MLP neurons of a small language model. Each row is named by its layer, matrix (up: input weights) and neuron, and shows model dimensions 48-239. Each number is 500 + 50 x the weight over its row's rms, rounded and kept within 0 to 999. Numbers have three digits each.
After each neuron's rows, "fires on" lists the tokens most often at its 100 highest values on Wikipedia text that the model never trained on.

L9.up963:504512494494468477495556562400463476554515409555532497506572559593537509455453505406485529479391472469595452521445473461502544504553574511473423478497477562515506473498498499645503449573437409413363499559492493507509452529476454600442455467558458470498452550431504594543602428472467565489484450518554606489618477559556456424499474531576416480500461463453505442543520501473468552474523462515449599467535490537492556541539610509496500515499497534527463475519405502481481620495548480517534480458523514506431440475538477630569549564415474545469466479517544475485470492430481509524
fires on: " C", " B", "-b", " b"

L7.up1006:471376586500562506560465404487454561474463423548428530498479478559439482448508379532501566437440486529593553456421527463558479539513489541462550578506375506535526503562454550504599542506461480450435496572578531528524501438493449569455514461470532434593527487498492466471513549558450592530485520553455468490608507461469517495496503520539464479545514525573535482548529526496511488505496439474513482499507550479428521547503505476495510469469532533456509456641480444500547472534466587469534425520508420473458437553524477502404492420458505518545537510486478432505484428495485523495
fires on: " C", " of", "en"

L5.up1212:488532428370536471529545504592469507576552592500530490500554584498495508465521590534556464486542501507467538465555506576475594575459533441474450499373418560556508541482568552445537468537453660479565519536490532464544535472638479517415410452531517498455508507484428571547476606526460542476487619621501457441488440537500526460498368526458556515476503486528519473542458449496517402549402539533450513506445510512454490506536418505574530515521495518533545459416458470490510485484443507529460552513497461517559511514494372523585405452501438541483444477539510517544530567549521517518
fires on: " pr", "el", "7", "p", " 7", "9"

L7.up95:548466599481516487457412558534474591486475523486519498490565544492468438580459467579524573510543490565484473516455495440493507434508494551505626445461512433498539520563551483535488460532497519633427477520548499583564392473521604403499484473472476593418479480453460530446499584573579581479552489482568566530432440494438509496484539548613470480477484453455510470634420440482473473454529585475420454546543500510528478389485500500515505540447497376499477489399603485369567501504526510459463499598471476520472524489466538493508497499448542581438508536539463493496504572510540536530
fires on: " can", " would", " to", " could", " must", " may"

L9.up51:515535484501480482508414498426500431465463450509644471467491518449531481543528525547527579466500472599501505499508462493559510503525526454486433628556429469558534419527426506444559535569475476481499562396530491638558618374474453502459415470609435437443548509532508551477523433523635556483450484405480406506549530529526558565518459550525506457434511500510527536541588455477544525658476511458442475555500599527434520503500548418501434489570472438500463457513485549492483429478539501545481481579468491513564546504511553591423538450472476511588532579369532445446561520573437492462
fires on: " ", " V", " N", " n"

L9.up365:404490555469574513529474510478547524477551524545409531469510460572430542540449542479600489484482394547483600478520627535529490467585543489554575507443551545491564529457543441452604465582520501598534474557506571608439462513446574548512538499567501515469459487559621510503497523537447550470478478530550480542465463522509513484474473462511468497446542563579481516523447515393466528515524443513441537488475513553521588520633478497429536386504437586535406531467514444645454525566442405518437472521504512474480467576511522563575515532584527526520552480443521509560495394503589503499
fires on: "\n", "O"

L5.up1074:503505506513471538500605551595517542469369497499517529516466496397536561484598305510404574503480497463475455570595496470450518459504460501449437542509470542482479448441452344521460500408482445543489458627607602525528501535449489538542530517485411417488614570484392450514503460562515503416507523474476403531466511434514540572386464479443557555497504470514491526521557593479486559465565493554514576486495488534522540485487419520526455504500454440526382525506525533520531460514535457534569485551548518469534525576514474452510519541515565541528611486574533575479383502560556499439
fires on: " ==", " ===", "=="

L4.up1355:465553596451453615485439486391546527477514617516558490556541475551473490511506483509561457480482488508446484527428489488451444425475412441467442534555537478507446568575536467562472468492556518495478400481464509439451461476437495538516504450534490460491472459562348488569454541513486540488437455500383481596466530549454428506522450543487533567388524537419484517515514553452436501495474400548501480423516503506500517469432499484428467524569588563513522499396520579441589550439557556502508572557412460540556468478430470459430516579561436473528494472436490436552455469462520483460
fires on: "ac", "as", "end", "ut", "ak", "ets"

L7.up373:554464529431401429561592383505446525506496540489473426623549407431535439527520515472502467436417505540540550465549469482449554578465524488510478428514540575507501496490503426480486388529489472523530508573490455388477488550572505497521373491551490549550474474467488408463535539585461565501573441438492414388507591509484422491506468451520419460566494523393500474428532473468425529348470559453474495557473393412442423461563466500449529488509490532478535374574488512500486444542566486497469475532494603509517435571446475493526481512452456451494479518503399529449567558490508554495
fires on: "ing", "eng", "ed", "j", " out", "ate"

L7.up278:563493489409589472536439579482462567568521515552558484541538502585477483415502526540567516494420510513445628544527434496566477459559516499536468517488426456449573423460542482522459477471518482515468486511481521515537549521533508516439522532505526576481527500476503497502543473514521621435458428472399372460498530431449559553463464476484492560516533415461463398588460496565433568581497478552471486505411534324509432480490517492469418497550484579502502509446531505559492495340461509474516503575542501492516476511405556526576601460576585385535462491439467566506441585577526447527
fires on: " and", " '", " or", " but", " p"

L5.up718:485538536518468460456518447517547457488445538503514462511525475533569489588490460497504477461595575511605430443421592561433624472559502527513461459506437469547589449441518494511517533478501553491522502560451447415543554536485460581531551473495416454530540517524383401422439376521522547569539480386472501493531516534507496546499540548519367574527461451420525482567507462490405568532502544519475499534528479517436466526568479516444566449464518528508526579499487611572453487578563615482403538561471485464474506450450486524518493467489461458467508465479500600524500569488436494431
fires on: "ing", "ate", " J", "j"

L9.up183:534498472420566476453500533438451537491475526487372559594473546511551531553496484457504535559547482482538436523550538668512401465478506603511516423470420470517493450526450518589420470527573455496563517512483493498458572592491579567512491529519566557474378422526498470480507487522568462506424479434554555526530483482488452470502525496536410537601522518471487545491470527414468541533576463474529503505510475438568472516533455463416484395442497568521572461436605481489471590506519504557444545449419506582415593467485540545454491511500409520572513568512545535412481563537503577481
fires on: "-", " A", " re", " ("

L7.up1312:470541515441487570476497509540472537519478629445526487519462557430431580475494528524551439531483548486399479543512552501340368465487489519590474599520554514515514580573521545517431523460492552378489480452511440497551511464498442379501487526542482548524512473526416493488437462558505475495549429606528529538483511467555468412603528599490562465449499518479477392549481503498504422566569541491482532492544429505409578464455481475446470523492447470535463380458514491463572544533538534486464591650478436543407461497508427470474469517543587401493538525530467467396557468454562442542
fires on: "us", "is", "p", "as", "9", "ä"

L9.up881:470403542482501466422445510468481553556541430509516398477498508550520515465486514496487422416472455512493515530511509562531617395528555595471500575557558527516499521478383433543474485508454463489582359478502505326454538481556599503469467437517505448426531453459551504500517542546530516459430576510408570464518483605595533497399520530466432535583540383512491489560503565458532527510483506367556531566492520493482509477518445444372442513596379429539523525436502617506466444514554480553465544506532505426511482536424495490536482559455435453508500656609476547576565449525468567529
fires on: " K", " H", " to", " when"

L9.up714:525544506452432543503443476482496545537491466530461464453496429500371500480482443489545546515511511582452362459448576556477509512473432426554460477519519527599563531548475536460444553473412590468614483599501563540547488557523565467420435551507559531517522548486502562475460538468533442535484478488629495490484466473509545451470441465483512398550597480480524523620466495466480546469529427468450469548479451482558523501583491507532551585480437466442514486509392511516612567529468569549499402472467509493563496534440427597477540479582456507608478529520562465509523499551451474440
fires on: " an", " n", " (in"

L7.up103:579480388446533466563501499517508497470502549486503520549546490520505488493485503470490577547532538459532485464475472475552554498462342449596548576562510595493491417507432508478429484444528480463475544501510501482589387498481413516598511504393524478424496516466497524356571459530526488455497484532444456475495513547479579501524493502487472492466513515479539536472473535437540526504497519551566455462424449467465614380560419508522562509556469500514467500540563397451559586485513466494474584491551465464470556364546477521461538490530424423492453506500490489557574593468469410533
fires on: " music", " Music", " on", "usic"

L4.up51:524561512537448510502488548519501585485450501392452551589500461514557600484471522627423511407559471501587467424552474408539484514498581561484542523574542538503521454444541447489581504540578518521556459495400459492443525475456496560520455491365540465490510529500557483545524521480525567493518511550455502508444480484519521503556514428443531489532541441492545449509555435600468614454449486414470524501522490556533510361571529481483508550497489490411494501536538549485492414439511538465511511494508540564437506537498459443539603504502510485500640434546497509586433583523500472501
fires on: "am", "ok", "im", "om", " Result"

L4.up1384:402581571457471524526411557476513427574403489385507549526537495498570506421518394578570532558519506568459474513422515488503481536476448495498525504565487543543537488435480541554568503457552513509497450541461586450553406502439517563508477475461490462499484576504466556507535553517442534544475544481476499473462501414520474518581445480485487458453522466491543535556492518540495594400524533421571638515555512680498391473387470488486506421473537468485454479482492549379536560487543490483453500520465456536440531524494486445529401553476548541431621457539525496544627528462497427507
fires on: ":", "iv", " 4:", "as", " k", "ac"

L9.up1042:459525447455517509619478540589532467546484465451506540458492556491493486543521548437556536419499480426480479489480523623511458580481560526484473527498492481543585483626570410496556490397484485501505530488518547496557480555531548524518518512496551462563538523462442504486494475478513437480486488433555530487589439593546453614537525462512479460470559503478508422484486469472458421483510527539490468508535576536470520520543420509508494428486540448446513544492512486516527578533477552418452581479535466543538574632500394518499381500521527559449546376508577472451512519539467506481
fires on: " as", " (S", " \"S", " is", "-s"

L9.up1359:512504548536469531524476547437529558474517470482520474579485427477427499495459519537430573483422502583576493459490532512494534541522570499491513475440480527472579481500471375520536501556521566517480510517508518529522585530580449516482561561524595504501475529523506488467438497503519515452505538422495468469499515413410544466484453499481451466537556441413386496515490526557446497445527647506515478576472564465508378590473399543573531504456490482437527472528453589560556483559542578557542503563453436513483540467440647493469472423476503535495484613508491526511549540575536446506
fires on: ",", " an", "),", "a,", "e,", "ive,"

L7.up1011:518503506491519488474530503467435512589507544506434457536509582463548374498401489524439483526590567535487501502498474537523435557502400575494568411440475449611567536544505343576554477532542437545537450492462450502614484546488500494429465497538442443562549505552405490574508429617487467546494473501554461461536514534448485573571415534523485520497544432561501494500476518573586450395440434506433531512512547520442540531645455509457538549462454506538370496510503459430480467609460484483618455456499561473538480572420429434494520607494487532465482539514481448479589459487545509501
fires on: " E", " (E", " as", "E", "/"

L7.up1486:508583522506415588492540444390521445456556553470458495496560510612486439428474449526468510436479546457491577501441528550554535493398557515456549528518475511390495405496569489419410587450492471485442461498545511501515433521441560609463429431451437415546525494578497488534459444538472472474489448519569481401448500448658544476548436455557494463487530467515473441447580484544500488507533448475473536460524522532340571444513463445575470559493432486515455480485513584555444369420582458419539478453485507554516537459541475445481515464418431559513541544571522482493480514562504514533
fires on: " and", " a", "|", " as", " from", "s,"

L4.up107:543417538502532503533447536527410526532450559472555560487491519474490497536470485526474494532446421566393473512569544514425543552462482495524615562586471507517545518460426435577490463421502478474472590485519490456482484430391511479477483533445419497505478498436506501527510467453534464507558565510466425517458499479457517503515518497436484485521450519505563487508580578473618496455499446411538512489525516467424430429577510485618505466485492550563421519520575550546513461582557471402444496509506487550516338526536515589434494471454603457529503481613485447565478477497508567444
fires on: " ==", " career==", "|---|---|---|---|", "ap", "|---|---|---|---|---|---|", "|---|---|---|---|---|"

L9.up242:516535400427510511530529550475523513537579519422524488487541476454459427559476573522515521638432520426472482524477465468466537468536449481458540516463517529518493604521397420579459531551532421549556497506440550396570538561558539388539473483468474463460545571498530469530556563532434436580453414584549473518414445461498415435475445598526473447539464493419479445495548419507460541475520424403458501464481489473499491360465495483424574541466502570521453585559585462510588439585508526518608528559525530570575495672558456515563479514509508538530379445578517492522594420495494485465
fires on: ":", " 4:", "°", "′", " +", " 3:"

L4.up447:452605564491471409476497515510490456450443539476513511580562522573427566440540575508498471516456588544453548541616473555456445426344434534474379493541416568420509425472583482551561534544488529474526432452513430447465513463545459435478511439446531461533481576484469515511443528559516540550493511453454400564475580522463576545550385503552509603454482505470540510468396463556482439496524462449567435471560539426439517601504446515526519544477571528484413525521464562500434416522473497517444539486548468538543565527540500435551437529453501428448434472527520429510509528575536514536
fires on: "as", "uts", "ac", "is", "os", " Bas"

L7.up1151:395570462477569540515514608440477540476485552505512552522568543507463533353513546532531538552526434578633554500489510542486535522466491446422473539489548429528547490488568507583507566463380533435544570546541586505462513508460530439555450397410462458448535514499520522337549504520439502517489398466505449529609447477484499573500482517393523552547486440427474540501477506438492493578558519521457532526596540538448544517512517521575379522550561457582515498550505503451489442426600425441432442591563470367508483523496502543535528408499548508469584473405490443473460556485513487534
fires on: " and", " p", " without", "as", "oc", "w"

L4.up1297:475481619503510475504529561563406483505469541416419456488440571479436547472427548576512444534497556534513530536480409483594403507557482399502527542457484519548477536525462506442537578416444511449519496474556564554567454585462511512506407503448443529414475557527542550512495467561583539497513515515467563511453564555482561506573513461501462509516475450468507429565585446552481530477475504392508495539535492547492562453508466393465541454483488424477555472450529495504536414467473499441565441536514489525440473500497500422520472555573519472467480383467512455511441510582527574475
fires on: " be", " not", " I", " never", "e", " by"

L7.up1416:505508495439541606468527464569508500464546565558500473539497513472527444552614453483479595585523417449539441513526503463514489451512504437535545507596529496602457414496435459503499445489597522434490437485558567464448417615513493501387559557537436539436514533534506561405557524491561436564483523458468560467545423416398650547522456554461504492505504454519395521483491476465516500490516501477494469411477377502451515501585546473492433523466417418429519451451521544542560497482457395452540490505479502492535550517502585470487472392531490461512551508559502514537427502443464570513
fires on: " and", " &", " or"

L7.up830:452437432444460538544568532461505567505420530549520472519491530517471515477495426458549478485506498550485504458446540448542548526500467520599554580420468423484436434298448495502468526480583427556541555531518614522512495531550398539512487456466469333579474573427448477492502482571547495526534390448495454492504500539432449508546435519385511471578454428473514470381520489447523449471584516481475555579521538592516532389486459609511426343414448496417560558451535526407443518544545509484436544446452554468574584640551499518465525471520529548504537471466519522508526584406527445550
fires on: ",", " and", " as", "\",", "),", "s,"

L7.up732:400497444504423528483403480374498485455510522479482463526490507479476486503550586466427525653462493577471517472480545549480540527540445547503564511503424449491563568535520486506500547541512377530485480406439521497598467539485485490575497497443469592460421550464505474453605554494528503454512521516536481509421564414481503506420504450596473568459486466384558535478481543451487524548459572490323554508506510588472446416485446474461497524516523484566571464469528480428461530507484422566472552519480458434576479546516451510475569452491541483481510387445524468567565484495473546473
fires on: "′", " 4:", ";", "°", "av"

L5.up1037:512571440476442558513584478530485495466536456449507563475580520556526517508510515501476515576465436494475579449493545430450479528533435370541511540458533506504566470469469501443552477533450451494496497561524470532498555476578529503463467468490460401413493427484610509528491601508428423566529587514463592393526555542571459532499465543514516551521525525454456380505462541523559495524458490432414550476505504558480407471526515488434505553479536600587500496552518481526562557508550495551457416615520541459475524474412421515577534410500406527547444511474444444443479557492501513523
fires on: "e", "a", "9", "3", "7", "ie"

L9.up1473:565638433464445568521592480605430520530453503529495585450549575510395550501523519435475495491573495454478495588495517566427509491499492527530453516525502533506438515491501509520519549442448538436467450485485522505545480549507540542482551485445518519490476542530548493491569622422503520422482482563456463494479512563530407506450448404574482513526494451426515472488510586422521516456517546533466557570510573498536541440468470450588474426515475506441486483457511509459432502457539536525446562434468508500455511462499496564474493522519545537596648483566522402519480455563510528551
fires on: "s,", ",", " other", "es,", " known"

L7.up611:556601465471482476519539492521439572422501481544433513470564458545389443355462507459439550519491434453520476501540488553428441524429486584504473447476560517525479566482445527450418584490504535497500514451511557514623505517419518554531497475501500438476429529438412573468508485486474508575492402569615510550607560534530511517494548519574492546459458496472581543426502425401512563476543572496531591517390410479476516489483510519417486474539587516526475480578560490449552605491524512522509488541487446498490489457456399476450508432570516526495528524513406540431502476510430540514
fires on: " or", "c", "p", " o", " \"", "us"

L7.up951:485594565429424563591533459498489482457542482414468501508501382469445533499456447534510468491517565516474547478579514384458511355423430549576549444422529474508533454648426497563549463505483472451504501478527475477571443607593496478563517480564493533341483574455429426500474581500515573432498490555449488462440481460518463462537514402518528533529473501470444439516453347555532513508485552458582451474592537481558559417533556561453513528491510540430540466461518499523451466465507574549487590418448486511492537530452528589485537553430452527536491535345610447504470582468461592481
fires on: "b", " I", "und", "end", "est", "m"

L9.up1322:493479568514605516547428557532441546516589473475524491412449524451458410476455440525435570484454573426438445491509572474484551519580520478535474456499484542503467586440456495417441491529505426522615519456468540419573434474533501457462471421547469518543455405497520550451505600506523519432427524528518556482488519547567459487472485484527427428434452590445474488586473538422499460471570531450578509510565415504484398505467487455481426497506515553541510568444506390514563537501491530577481577498515515577377511529486592473368517549436432481479525509452491440529547473463512492451
fires on: " was", " were", " be", " its", " |"

L7.up1380:466450526457380565484511631501475509520444499586490496522583491620500531561541500444455537488588508552549456504464560590557502449501526515435458509506443536484548465555576463538495536462500458503478470625543492608451508444456521540497440483566525442476450554431332458516540429494519533482514447448533592470544449525480380442461510510581474448480457413514494395514539434529476528449523545420473513448452506510522493491531529560514462519510467485593440461469538422556462484488490439516559469523549558504449495489416427501436498492481501500482553550491558504528523462519517473522
fires on: " C", "ed"

L4.up553:595549503484464487577536547528560551480530498504472462578441497582473522472527469457475532510476573517590473518457569520516486426495524496551433492539468496478462369509516462500567542490496580460561515455555435469475474449516461390529517449491533558483445532565518519577400507555540440494490471451491546531550479427511596508470434467522409509446583417495371482532464418449451472529477473414436503563472544523422405554550454451605400605515521478367521417496558511469481500544488526547474455477510493450513490583549446595583532472469413598490527504482472553404566555488523508428
fires on: " an", " d", " D", "|---|---|---|---|---|---|", "or", " hor"

L9.up621:407471530524529553481449426455494479429464495420501470523553442468553584504481569508506572533496514502475529433569528492427468410503473481604535514491472537473524442601428451458496513465595462489544531434539515480521496520596555502431566513511593493487532449497514516549412457415468520491539542469478544486385508532466532508481470535442539603584424567475533478574425472395551541485467479494460444475549432413489443409542493544521577586504483477497475385470487448615419533535532491481507500552502543516495522447557446415567489516587534547461504526569480465528543480550537585492
fires on: "o", "a", " that", " which", "er"

L9.up1055:516501516474409537508430445514429465535444549618474528519537542491492467526462551545526453444489519497492550590470452412489417546514501577529485507525530484525535532474428514458570585453428488396526586484521550458530500509439554486435522426507438497526521549507516535492481591507581471462459443550472408473509566498530531430452489520542425445396477519489451426555567500454535489489478514452572569476474502515491467429514504498449523365635504499510503519442571609507459400450508416463444533609502406472475368494556461413557463481468531420533489466579557580522561500494498486456
fires on: ",", " –", "s,", " as", " and", " -"

L9.up977:485562434517475415574495543417555501406566461553445486492471472586481483444445444492449463485444500629457526533563422564458373539423459440481534544471483516510504513436514588529547476485404501448506492560413461569501507504497458520483484490540533481476492515544444463396451430523446461560489460523512457478470507560580484407387440521467468452492418449544532539487543542451508535469527527456504511524526551519486424444455447444503622576553492424429490476471523496525442414466385437507447493487527489419449498421485422461470511512580418554425421460511585480450421560393524572495
fires on: " D", " a", " s", " d", " H", " g"

L5.up101:515483504413433527385552497396537510496392458554446452477473558527492527517447498458485526461428601451518458515531470533501539476567504561557495443544443487525590546567491550427559486495454539453519554511425562411473581530532530451523450498622469445444455472498518403505415523552467488551522556484570487495484425400391479418558559482581470465490490414503495455382455435499472537464443425462582439451488465574440492448528454515461485551565507493521474526475554464544439544593473544470403497525513523445593499430474439505550407490406493518464576379553507435500526495414542570538
fires on: "d", "t", "f", "-1", "ar"

L9.up704:562526477389410531527571486411549579471496519619565506461564504499425390503525466492457536433388464515608497466522602477502550530462529550532538427595492499452530568440530478456445408508485550503498480510575467565497462543555484416510473551617434487512456583442529435493586510503527463475501519510503461502541462435465500443492517519378506510562500471531508567551558477485457475500540545545616579510513574573438530473487445479501489440504478545537544526452523590431503574459471476479445608471426407520503507456499396553566380565546602476473489499376421468461462512501543442486
fires on: ",", "\",", "),", "ed,", "en,", "s,"

L9.up884:449477506603478463452502458465513535505467473446457470462461586510519532494451455561481503429439552438508462593572455556582496452513488460497605500529528528480485463452553590488460501452545452549618537498527527488457485446562491587498574559573519410425425482464550482524524542578457548536491449443484482484543414493513543396457514440453404494531485554533564488483470492468466472449534611464541533523476525468567535522460538511367489438502557465549545535476528470420536572462483517562477497471487648501350472536489535431584439624516561472479454469527539532559510559545489529510
fires on: " to", "e", " and", " be", "ing", " its"

L9.up641:555529525509434466502414600433425496457544584450554525434558479528601519523464498512462513460489573491555477488465553536466510511569509458568486538515506495457484529530499467600499568484590422537476516541423510508450511508513553540560437541560503473526377535588518565474403518507649545434410522502571595443558437586566576472499562490518519521511622461472525443642533508464553510518501590555526534502476511471388567405415504514590539539429446496612476476527469500476523517438602520590454435523487518544385517505441502517494502474394418536577446544442571500501504402570492557470
fires on: " a", " "

L9.up1373:442522510515441434504433525494522491469502512489520460388548531544458523368519558492544543456548511454507447599521497589475534569482597449555485485539497431580583456514485534448522402507493524604495562540478523463460441544535550425601493459493508483498428549474512571571515452471469522444505439499519536418455564462466446456482504460540557482465566360510509490597532474524449500489484605576544498488450541505453437435479465428410500465443474494548522559529650513484456554423524442471525462518455462445514474588553567507519434514565485532383505486483483525487509524476463497448
fires on: "\n", " =", " as", " had", " is"

L4.up803:532409480483495513476529448428479441487523537595522505505548592513413416574509454507467511513521488438449508452583517402520503505550546543532516433467458502518484477465469498444495474482506492421539486548545485483450449516500503459515517514493446530487509497518525461444465423542614494457522488468524465537533537513549596413473481532452514515567590457479497414578551482582464533494559497483504497468462437562448526395556522488561455523500506562474513577520474554456497496446517474552497530459499468617493509480507498536416522482491523528549491534515515551430586492585527452540
fires on: " /", " |", " goal", " goals"

L4.up422:521529507486530468455608599557571458455546420532547498529507542578530510480493523573485575442465499501503503512536504495435520439518462603519542508545539468496552487496589522529560415507522467385507425506439465560503509614495516510471482503395530403515479516527504510508647469463520550546515436413453531518450460555440588431420448534543477571549537512576464479503401516578544570491535445586520530454521452372446456481474438388565492601536477503410569538421468472455474605402497402510539496477610507480507468598412586539481533523509497509479507541568518583482488585497445487559
fires on: " and", " &", "s", "ans", "els"

L5.up1305:472519575468471496553501478460563493526501521530449467501392374532494549518575566572573567553418468503523489543512503483479515427600476505552536459478467424518545579503477481526579475437507479463516497508579437545441410578572504456496505559483466543564504489485401488377482492527459444526482478513486396523476489478530531452567482593544574477534515575470480542462486514513533505463498441523521560486529535439409481446503566503548548458452499519500493537462539450509526442497559508479585411479535471486515434498485553337491446485510526510468491545474564440459478451409554522482
fires on: "d", "O", "R", "o", "at", "h"

L5.up1184:520478464494503534534527433479533532516580537456411557603546540597516523562472461454475422500463490450460473527506569383593429480522583555572506539507472502569556479468578525530613478531424503508511466477446523481486518467549535487419533559446409470524465557496602528531443488555479566500499522473462536471499481470517463450393445364521444513461450492454507478428484463512574530394488460510500513496467527606539477550585498476528649524472462484522488583448507496517564461486419439499564417493447582523436498530468513488563470460529408543429437443577510512545556465551518577439
fires on: "\n", " inter", " northern"

L9.up1234:487514474510509514467480620412441533504460535585492505601446526551530428462498488541477495549509423504418487524531550454499501462522574498500550557437465493544440528465521415413425434474484444431471482568424593355478503433557525452500526533501431471483587519509454496480458497472522545428502484527485449456562477477492485465480459502413554486593540470521468479547493456467492530574467473463508627489490531527539415527499473578509517479540517523562431558553514555476490525521530471498529618571549463517539494541490422536526517544635514482555429496601519462569466443608415454476
fires on: " l"

L7.up1445:618477516557484456513508462506417533494503557476439513561497541422491408590478474615509545541453539480532611469461446476517541501476457464429498491457440539478440452499539535527489587537476400529510437563475497458486443497518587482502501485582514454604434518540494454485455505502393475379481545540442466471438543577512391469486502472449495495486533417498474436510518555449547483553496477478432577416366562469512425543404543499530459521554534487519504462434487523503577451565524499497492478564430455518501475425551573589445526499630504431427526523517490493546572588520562498452
fires on: ",", "s,"

L4.up1394:554480428451440537519463501476474550503492451533502470555487566570482472499513493569521531539517608574537416469512461444522521514467455516521513495515411407525556611501448365415549545539505451435560454439393421541512417460501534554531448479523619487481551610506474547547557536486568532466586516579541558520497448527492547584513399497447466477503549426550557505509513493541497502496492434497501549421506573494448458543490473609459546568528499479576483544551427463497554514547511528403397440439513500492449535536408455437484512548476542512508493577542502507593595401555398419498
fires on: "\n", "er", "el", " order", "per", "le"

L5.up239:445520545489502504517457546542486469486556473502433579512423465556443455560487544556424509575428423513545510424514490462402599546546419471444529401434578526479430451500485545496477554447487389558522477366546507492455408431576490469518516446463533535509502507470374543435506485437515534531477426466548534528460542469514531534469480518490480468462494579531530505406445522563502526488514527443505430428519532454456506473432488472541548458443481500424497485565514521532518487508405517574647489570446469489463431452473550522455515539429486410482423547431563557579470477583439410472
fires on: "m", "g", "l", "v", "n", "hr"

L9.up622:546490436440468462540472570568504471483540548599495524540534539499452499633378598497534494463488601593517515465452536612623562496528507534465567527431519534528499525387527483522579537457530481565597504552457469492470511512434511494505430487443574493581477510568499449566573506550498514430525470567543474535467500602559555486490459510520501470495590469477487543502476471525574549538537489533547443546492416487508467521437480546481557508548543469446481440502463533551463507491489560575524475457572529528516489500462553518604450512581580527490495502558545566548545513518501577506
fires on: "\n", ":", "—", "s:", ","

L4.up274:501501548447463569517449559455489646446516568424467439529504442424467548533426447491526469477502458450518427539469505548550552429450419471519551590490470526561472389455463400473537462423548513587511459494483486490557463520470438504458462520533450510535500529473537395519492449579459520501432512516462586483477514460438546493461472428392505536521544535555472509497436501560513572502512454508516576513524519573525518462525427515494480528564473500555520476519555426566441520505515591561483557497531536580536469531452516442458521447441548522471571456519487432442517543522505590580
fires on: "m", " Im", "im", "am", " Am", " 193"

L4.up400:465523454481584506510491471445501561509504551536483479397441433537538512486569511433475487566414575484439531513540567508449524483546502543511567531533472522515493423512603456480514497410454497485440481493452620483456456502577513544555463460561484483462451534455486460518446490534507544616471531567491534608554537460549506508520483447590484629524493395539450537519499577494473430466630492550557412487479478480518500412494508607490512547426492510493564599449528613498457485536532532636452554531515409498431401523536552461503510489547470550602433479447568492509494392567492348531
fires on: ".", "e.", "s.", "a.", "ia.", " tr"

L4.up991:483457549516522447491421512558416506508498431588516512556552448528534525550565518601488491581508475535518442452585510446434562464493506446532456506679489516523428451571428551535503527519495482571544525479419488492523440493432423500589401466569548527526469480519562430515495594522476562486489482539460524409444402545506596451491408525544531424434504497426533404384580424491494574503507581415534570476579560510528515503543438522437543495545421554510493451508524416424481434521510527497459528435472547492440562418541512548438550534501495541475522507497516470537517439468485536469
fires on: " Van", "und", "av", "b", "qu", " v"

L9.up181:434484444527549529548485551431528550453552536568441450540565482506538484453576502497568431470345530428355470573468536479454574513485528593416541585477529514561376432525486490471498515503482523491467543456539561501439545437547481500518457552438453431433499501522462501492468492559551563394563508466483547514609504530597506466594507569658519504448539490465503447543550479513521465457467505488494487472492470517559521474483395529498559467481382520494458506457497559497534481467381461496559590535544528478476498546510535483392548458543541497477536535530466615489399509420538479391
fires on: ".", " |", ").", "e.", "s.", "es."

L7.up565:458487507580544488476438453476544474457502475504509481441492524561526497460499547414484486508529546507446472441523443526427536505522598529470446469543462427488482484416549570468493467563436615510521423524506558424483378559539542568498536524507529443482489470571430478543533480478470496548502599517454473528538475519407529538431471581509422555413433405473539489596469597469437451411553522545481443600554583497426525554488517472468542549483523543468510462428488594368550513536584475541530496539463511483524440545476487478548478501526462544601509535519563493456477447549461615526
fires on: " in", " k", "sc", " K", " H", "-St"